{"hidden_size": 512, "num_key_value_heads": 4, "head_dim": 128, "intermediate_size": 2048, "vocab_size": 40680, "norm": "rmsnorm", "norm_place": "pre", "positions": "rope", "qk_norm": false, "init": "uniform", "init_std_down": 0.0, "optimizer": "muon", "schedule": "wsd", "final_lr_fraction": 0.02}
MLP neurons of a small language model. Each row is named by its layer, matrix (gate and up: input weights; down: output weights) and neuron, and shows model dimensions 202-297. Each number is 128 + 24 x the weight over its row's rms, rounded and kept within 0 to 255. Numbers have three digits each. A neuron's up and down rows have the sign that makes its largest values positive.
A block is one neuron, or neurons of one layer that tend to fire together. After each block is what it responds to, as a language model described it from the Wikipedia text at the highest values.

L6.gate1988:114131106112137092137134117108111140133140068107138163128121130082133113093129104159173161153132096153149115119180155166138165138139120120144118078111145146112124131147102160131102109141096171138146129148127126094149147189105137111160120141130155160149095129115135096153109107117144154179
L6.up1988:135136112142086140146137152162137174101138102169090132102130106091130158147106131138132150147122127151096183148114055117125108126147161119135142126144096133132132118162146140119145129155129137117129128119118138114129153131104152116171082099082089156179116090119123099147120104132131163132
L6.down1988:103160138114140118112184141142112162124151141150150114101093122099138140159129170108119142156110101138099141148131172117085147172097152110156146094107166142166097099110116158165124093103115116065141122085100143154127134155139135133162138132042162118143139093113138097142121113126178136107
Responds to: Source preposition "from"

L4.gate971:119110151170140148161136133124152151095170079105111102109145075128150138115119124116080121142111138104132144152097118122134135140109127160138104137155125145086135162134123116152098129122156112080175167141142123110110059095170174158152181134129109132120126157095146120119126152151082126128
L4.up971:111136095142148182118122139148165101091125094118147156125125140157145150135131128120107128116159141125131130175154092110117115159164121165102128149120096126067133109126150135106118099121108101104159109072173157101122139120144126139110095129099127115105090132172090146162108101097162154115
L4.down971:120085169136152101164119149148130141124121175119134082117164092132113137083133145135126127136092117142125109109094108141147150130088146094128100106126109149150101168113138113172128140149139120157084146154094090118140101147133158177169153147087113158104130136108120114130137144171100095175
L4.gate1756:110141137161101135125107130111120137112150117141107144123114141147115100128162160164089148092109141069092124160172142108090142174130123108160154094132103168142161106108135163084168138075131085148069141156097105161141118117111105135155093166113130071142152114137081135128100170108104153121
L4.up1756:138119139121127142112070096103088131135116130122160124122119129138124130099157109120082137160139160148134094157150139113186163127150162149113117102146141103097126083077135107113119114096140115136090148138115103103155145094092124186129139147152152141122088123103122139124141114097088118136
L4.down1756:089120134158139124139093183133132186091118085117135161116134112146116106094128119138095101137119123121113140132176139119113123133074102077146099161115140149158134127188110095159098105126130105129097134189072158162130137126149122150119108103147139082141148144146133108101142160146151150131
L4.gate1859:094156129124149137125103124113134153127145129137163106130123089132165100129151152136151120127143098120099139100136101160150128147113121145121121138124090123128135153166125098108135124118134051155129148150107097173153133132146171144114152105146112116135161109131112156190137139084110148079
L4.up1859:108157130132124137113130126121136129139121145117135119119117116149114146121176122128124144146124183139109114162123104145145131133095128093124116155122140121098136109133165104091151103101119117128143194120142127132147130155174117134151137153122127168100146110095088148159142159097134147147
L4.down1859:138142157125134128142122170131130124151126090168145155106140119134135091106118130127128119153151119152145103094151144164176140143114148115098117133124136184171121125131158081163115105117135096120155106138119128111125099146166217123155101121145151110119144089139163124120115196159113127124
L4.gate1896:135167148174165160149140125099102183146137129138127165107128147158138107137160143132111140155131083133120115138115150114112121135085151140151117113134111164097132139117121132112104148099162090121126137146139151123143114172131133172114103121195140128124154107111137144125092110115107119138
L4.up1896:179180112122147111121096122135109177119139082171135166130099128169166098155143107123115131132147159159084182128133127127146162119111128144135098158130110175131100150137123111101168145109172150089089147142151180135126125130109119100140135165114170182128117127138111130118145152110144135174
L4.down1896:121119152109143140118117148154116117124157072131135124123135119150116152106109167084110121137125092110130196118140193150154124168128122153118124088160124161097141115110126160132163088119163113117137128164115135200106150081160140142119106122112135135127147108106135082105133148155164139136
Responds to: Predicate after named subject

L4.gate80:155104109141126147134138131140101159089122132096164067147113084137100123117098104154092169145096096102158156140142135155132133098111153120112129124112110131138120151128064100133097136112145120117111127159105133121138166147107105114178122156107114089091151079101131123146124164103140104127
L4.up80:150174118172142156138093178080102140120107165117118085123122101112144151096149120102126165113138100127170143148131096088161149103111121112114076123115118144138113082134087130153129146138128126123140126110118111136127104187118092183155140150087090123121136111132105139078118119128147125112
L4.down80:131125118126152136101140151110112116116141119097133080142146115104121173087119105154102146180096117162127186079114163115099138109145129135103119082174150146110092110142121095178110126090141127108114136149101088127140126153076168121153097129134150128125092126177123144142179118090129128101
L4.gate362:171134142109084114131114126175126164142143082107127134116124103122185119159117109166119090111108138119128131113176126117127128168121162078128131109158118134139113134111110108094157145127131143119082137141115103125131152160132110087140147144127131098111128136120172141132149130129124135130
L4.up362:125093102153161145110150151101127137152107109158145159150156134122113141095145117134122161112133110157166164070119108086135131107143137154123112131100120158166152116096139107083159143126100087138120142159113132112187098110088138124087166120106119122070141159140105150132158118155087152132
L4.down362:112088123136106104139083124142157117120124131109139084130124145137142130148121148161145125122133113113141105111153182138116119167122111118146141105131126156129116137098109154129125120125129134083115126113114100166094111131132113133175100126079140091120139107078110171155144142135171110109
L4.gate409:121140113150124172088097145120133133098134112163149079093121054139125147170160157118093121087161073128137121101121147112112130125134126126134096098160118079099124142110106151192105169104100117125142128166138119115137087186137082126158145147143111075149104148106117145143152159100094142142
L4.up409:146098117139131098112060146097148092146138171116133106147134088148107136126124091137156083144116124131147093153100135147150137082093162123096134146154162086102084110133163133121128133122162133103119142104138091120134074101092130085106145133166173113101060130134110155130158151130137144117
L4.down409:133168144139138148098115158091167146129136112125121114130114075124089163108118139147109161125134141117103128129148150098148163089135143107124072136132185119100160131157148129122121119109136128152116128180078115131141126138134096125075130157144165148099151079126119107111101135171112135106
L4.gate414:154127168162115112170115114101104131142098111093126113148156103115122126132133145185175118152122109093116125135106126116130095097135141157120115144076127141164104091151104129178139150115167119081138088107136091073141143153130128075133111193124099144146115155170133143131092092118114115175
L4.up414:136155089132125109131163135135119130129132158148151125123160122098123192080149131113139107108158098136132180095157138162125114117143104141093107112079142093146089126126131135127128160095158181124134120114134142133155111129139135104138158158157086131150088136157113164111155119092144112144
L4.down414:130134111135155128140124094108098090128124151161118088101142131147121103186116164108118157116100111140126127124111144130166147101114102084139131125125129135117121121115128144135144099197131144113145142155131158151163124140138141099157134090111157153110106164113129065155109081106128141122
Responds to: Time-span prepositions

L3.gate59:150132188136088128100125153137121132108142138075121164116139145121108114161165120181124137129120092124119111118113142158091133161135100110099124128147129136134168157160087109095128110089129090122139120123136124125137094169145142130165116161144149155159143161126153156105089119155125172148
L3.up59:174148135175137139198117119100130106103146165111085174092134123143117115143083068127130137121090143119097115116137126122130118122107138158123153089141119170145140097164106149135127132091132085146145136131163120093094132119114154136124095131117101128143125115191104111118070128140137125108
L3.down59:100143171154157150115119140121129120134122128117185146120134109143109128127160107155089136078129061112124105126145148142119102178088072111165184105160132106130069158126128122184187101116157110117125091169115182123187143125098121167101112163113126123141149169120092166140119154161137141153
L3.gate992:090100126128149118126152110131101155122098132104122162143117097152121133145112152188158140130160154126099144140150162103110186131154144117118096102103114131118131160132076113122094117109126143115115148139136097137117103145121133111075114119148137158119185126120174084124143157104093134129
L3.up992:104110145191139149139142093163138093097142122102134117156154090138149144147086140089146095133101145118118116125166096118098139106151133092083159163087142145120148129097126098134106124115135141146128115110113077123089135090124128166134127144145132144144139113103120093123127111039134128119
L3.down992:191116135096113131116086143084165147112117134151154114128143163111119123105130150134127120096102136158121095143095144155168103141127137140181150128135150124146110127113131125121153152134114111141126128171127165083137116135111108125124124130057150126137085168141131181119123149163143142112
L3.gate1944:097131134115167150119165099167145095156112083098129157142171146163091140154146152143157127201084102127121128113157128182135164132130100148147128098163137187145079112131137100120150171077189119083112109138118156123092186147115157113152148169143127141114145127108117105112142117127129132147
L3.up1944:091150128128164151137165090097130129139125090111116162108182138157135148151127160159132109185102101119140130119124146161114175134126074151145099111105139202115107165172151119142180161077166126122150114171112162131090184134129138138132138172136092134112173115134134096135135117115128118127
L3.down1944:147119099121092103147072184158136123108137155179111142169075125113113128130088086092094114094120151135141139176150138085125135137118172119118102153120104045130156098094109135077107128178084133147144131098140089122153078098113099094105078106166144140129114167119126160123137133144108138118
L3.gate1964:136158151136104118088117126126072154109146104103140129110110117136139131161191080172104125124107190116146114129141128130166076116059095146127125147141122125137099143131107125142099116102116078118144145140156109149149135140088123138114143173090100134154118139078133180096094175100139131116
L3.up1964:118122161116148145130154157102127123130125089151123172124124131163150153118108150162120178131126151136142093160139117167164143111087099165105121150112148104129120144132154118136140125110163107133120127181124128169147116116137117139134153137129100092114125110177150127131115167146156131101
L3.down1964:129168148092132094121125118085107145100138171157134153153141080117104162179130125150103139114154129098099121100140151130117095207128147110131128082111110110143126122117136143126094149145119099108143136123127111135166111155177154102117125145103121139103140121140140123110096126140160061091
Responds to: Main verb after a subject

L3.gate39:148168128131125116123141116122113081111100157172135129110104138128136136114170108104124127107133155121152170128120087101141126113172162155114084105180122110156144084147140148127130126119149109106202086139102114158151165108133100123126133138129114179120103145150124152097160133147139122105
L3.up39:150143168119130148136139122132166090149114136133114128111106108133121119123136145111102169111109137170164123108132143106106139109103132178123169163170096080106140127136142125152176108184145155120110120117112114108135102118108121114147102116144129102117128115121130101083110135085127137104
L3.down39:107130092131085154129119132100122103093106125105082121089120130112090164132152149132142119147145151133088132116104143122127112125116144101156103127098094147167109157123139133133126138114107101145151143119125081080130156111105138108095129143046114147073139129143121114156158120101165122131
L3.gate637:083130107161072133111122115114118090101133127140089128132134121122122102141150118160118097118098148132153134117172145115146128146124165116082071118134131142132141101109125120108149082137136145119096135096129151120143157132108096110156101109123118138109125129117168160153100133139132126131
L3.up637:131136133092128174141125124120140102112153163142162130118138119112090116134114099144147140103117110096127123151127145128108133131124169147132127145128082084136111135123103130127122095162149135164127117147144124111163087112161103080149095147097135114177162169168136115138119114095140132112
L3.down637:118121120156095121151159093121093103121100151112119118096123108118158129144137148119141097151110084124165134158138150108142119125122133117149111115113146097123126091122139127138096134136104099118134163141132114099118171118145179122088126104161109133150104106135170134128160138107152101124
L3.gate1545:130118148130087140127106135155113093137127130119137118142124087127109128136103105127125168129112138136146114141144167147154120123126123120127133130125085150157128122153141103103094106168136111145087112151125134116151118116132196101124144148178151125143118109160138126171135149073112097078
L3.up1545:150136135096107133134159109122143144156124125097137103135107140114112098177112141151124135131079112170131184122144156144143113100120119153154113109136095173138104137107113110125133142150125149092135138132153143182134137114108159108131116122158163093154143118166149131129125124139169075107
L3.down1545:141100079123129141105118145137124130077099157140121135134150146127112129112132111161147117113113124109115132099166172153115172126147152125141126118152152126173160121102096140174131152139079132105167148139107113156096118122144121131168175124117106165122138136149130129153169130092140087153
L3.gate1660:127105099174122131134184133128108093111098097114098108109110130144153113157102071180152115145116182115135155128171130116099136147150124117159121111091148182141122136163154130162136138158133149165142135120127120141137125127109119123074182168161123172131140127135104130101123162123099137118
L3.up1660:154140119150142100149123115076105122108148157165099157077118141162140113128167162132082128145142172099134116119140114125105069132122116158158094133124161093100124137169101125123150151163116162138147107131149147145102145137117138133132120118149123095133128157134161154090110133166130132125
L3.down1660:110133118185112173098074115128148132096150100176180081128130140123119126130134155135133137139160126152152096152117096130144134143154125121129139115177113165163148103113112105114163119138115192118171153154145159163130128141137154095143137145111125148165186147106145110123098143141163095131
Responds to: Prepositions opening time/place spans

L6.gate1084:078157164194128111151147119154104141162138117144074084144106132164174104112113123124127114131093084117133128130115116126101150089135130117155146174147124104163130180107150077119139129111147140155121131175140077127111130149077165115128130149092102138174084137146127152162161134135112123082
L6.up1084:099142092170124177144126139102194104157140124157123131142156139131130134125083158082145110134104106165125119077158105152118144121118120106147105199114115182096092168114096131132141154092144110127106156158116120106118166129140148145129136142124133139136129140110139132163181156108172139190
L6.down1084:090140138094100100129132110105184137127150108128158130132116084150118139167132126143086088119107105121118111109116113170163109156128092163139121171168107156167113137146142073128106140140189153123094172096134168137145131112143138132115112091070146146122145149124164121123093096161174123101
Responds to: Before a listed set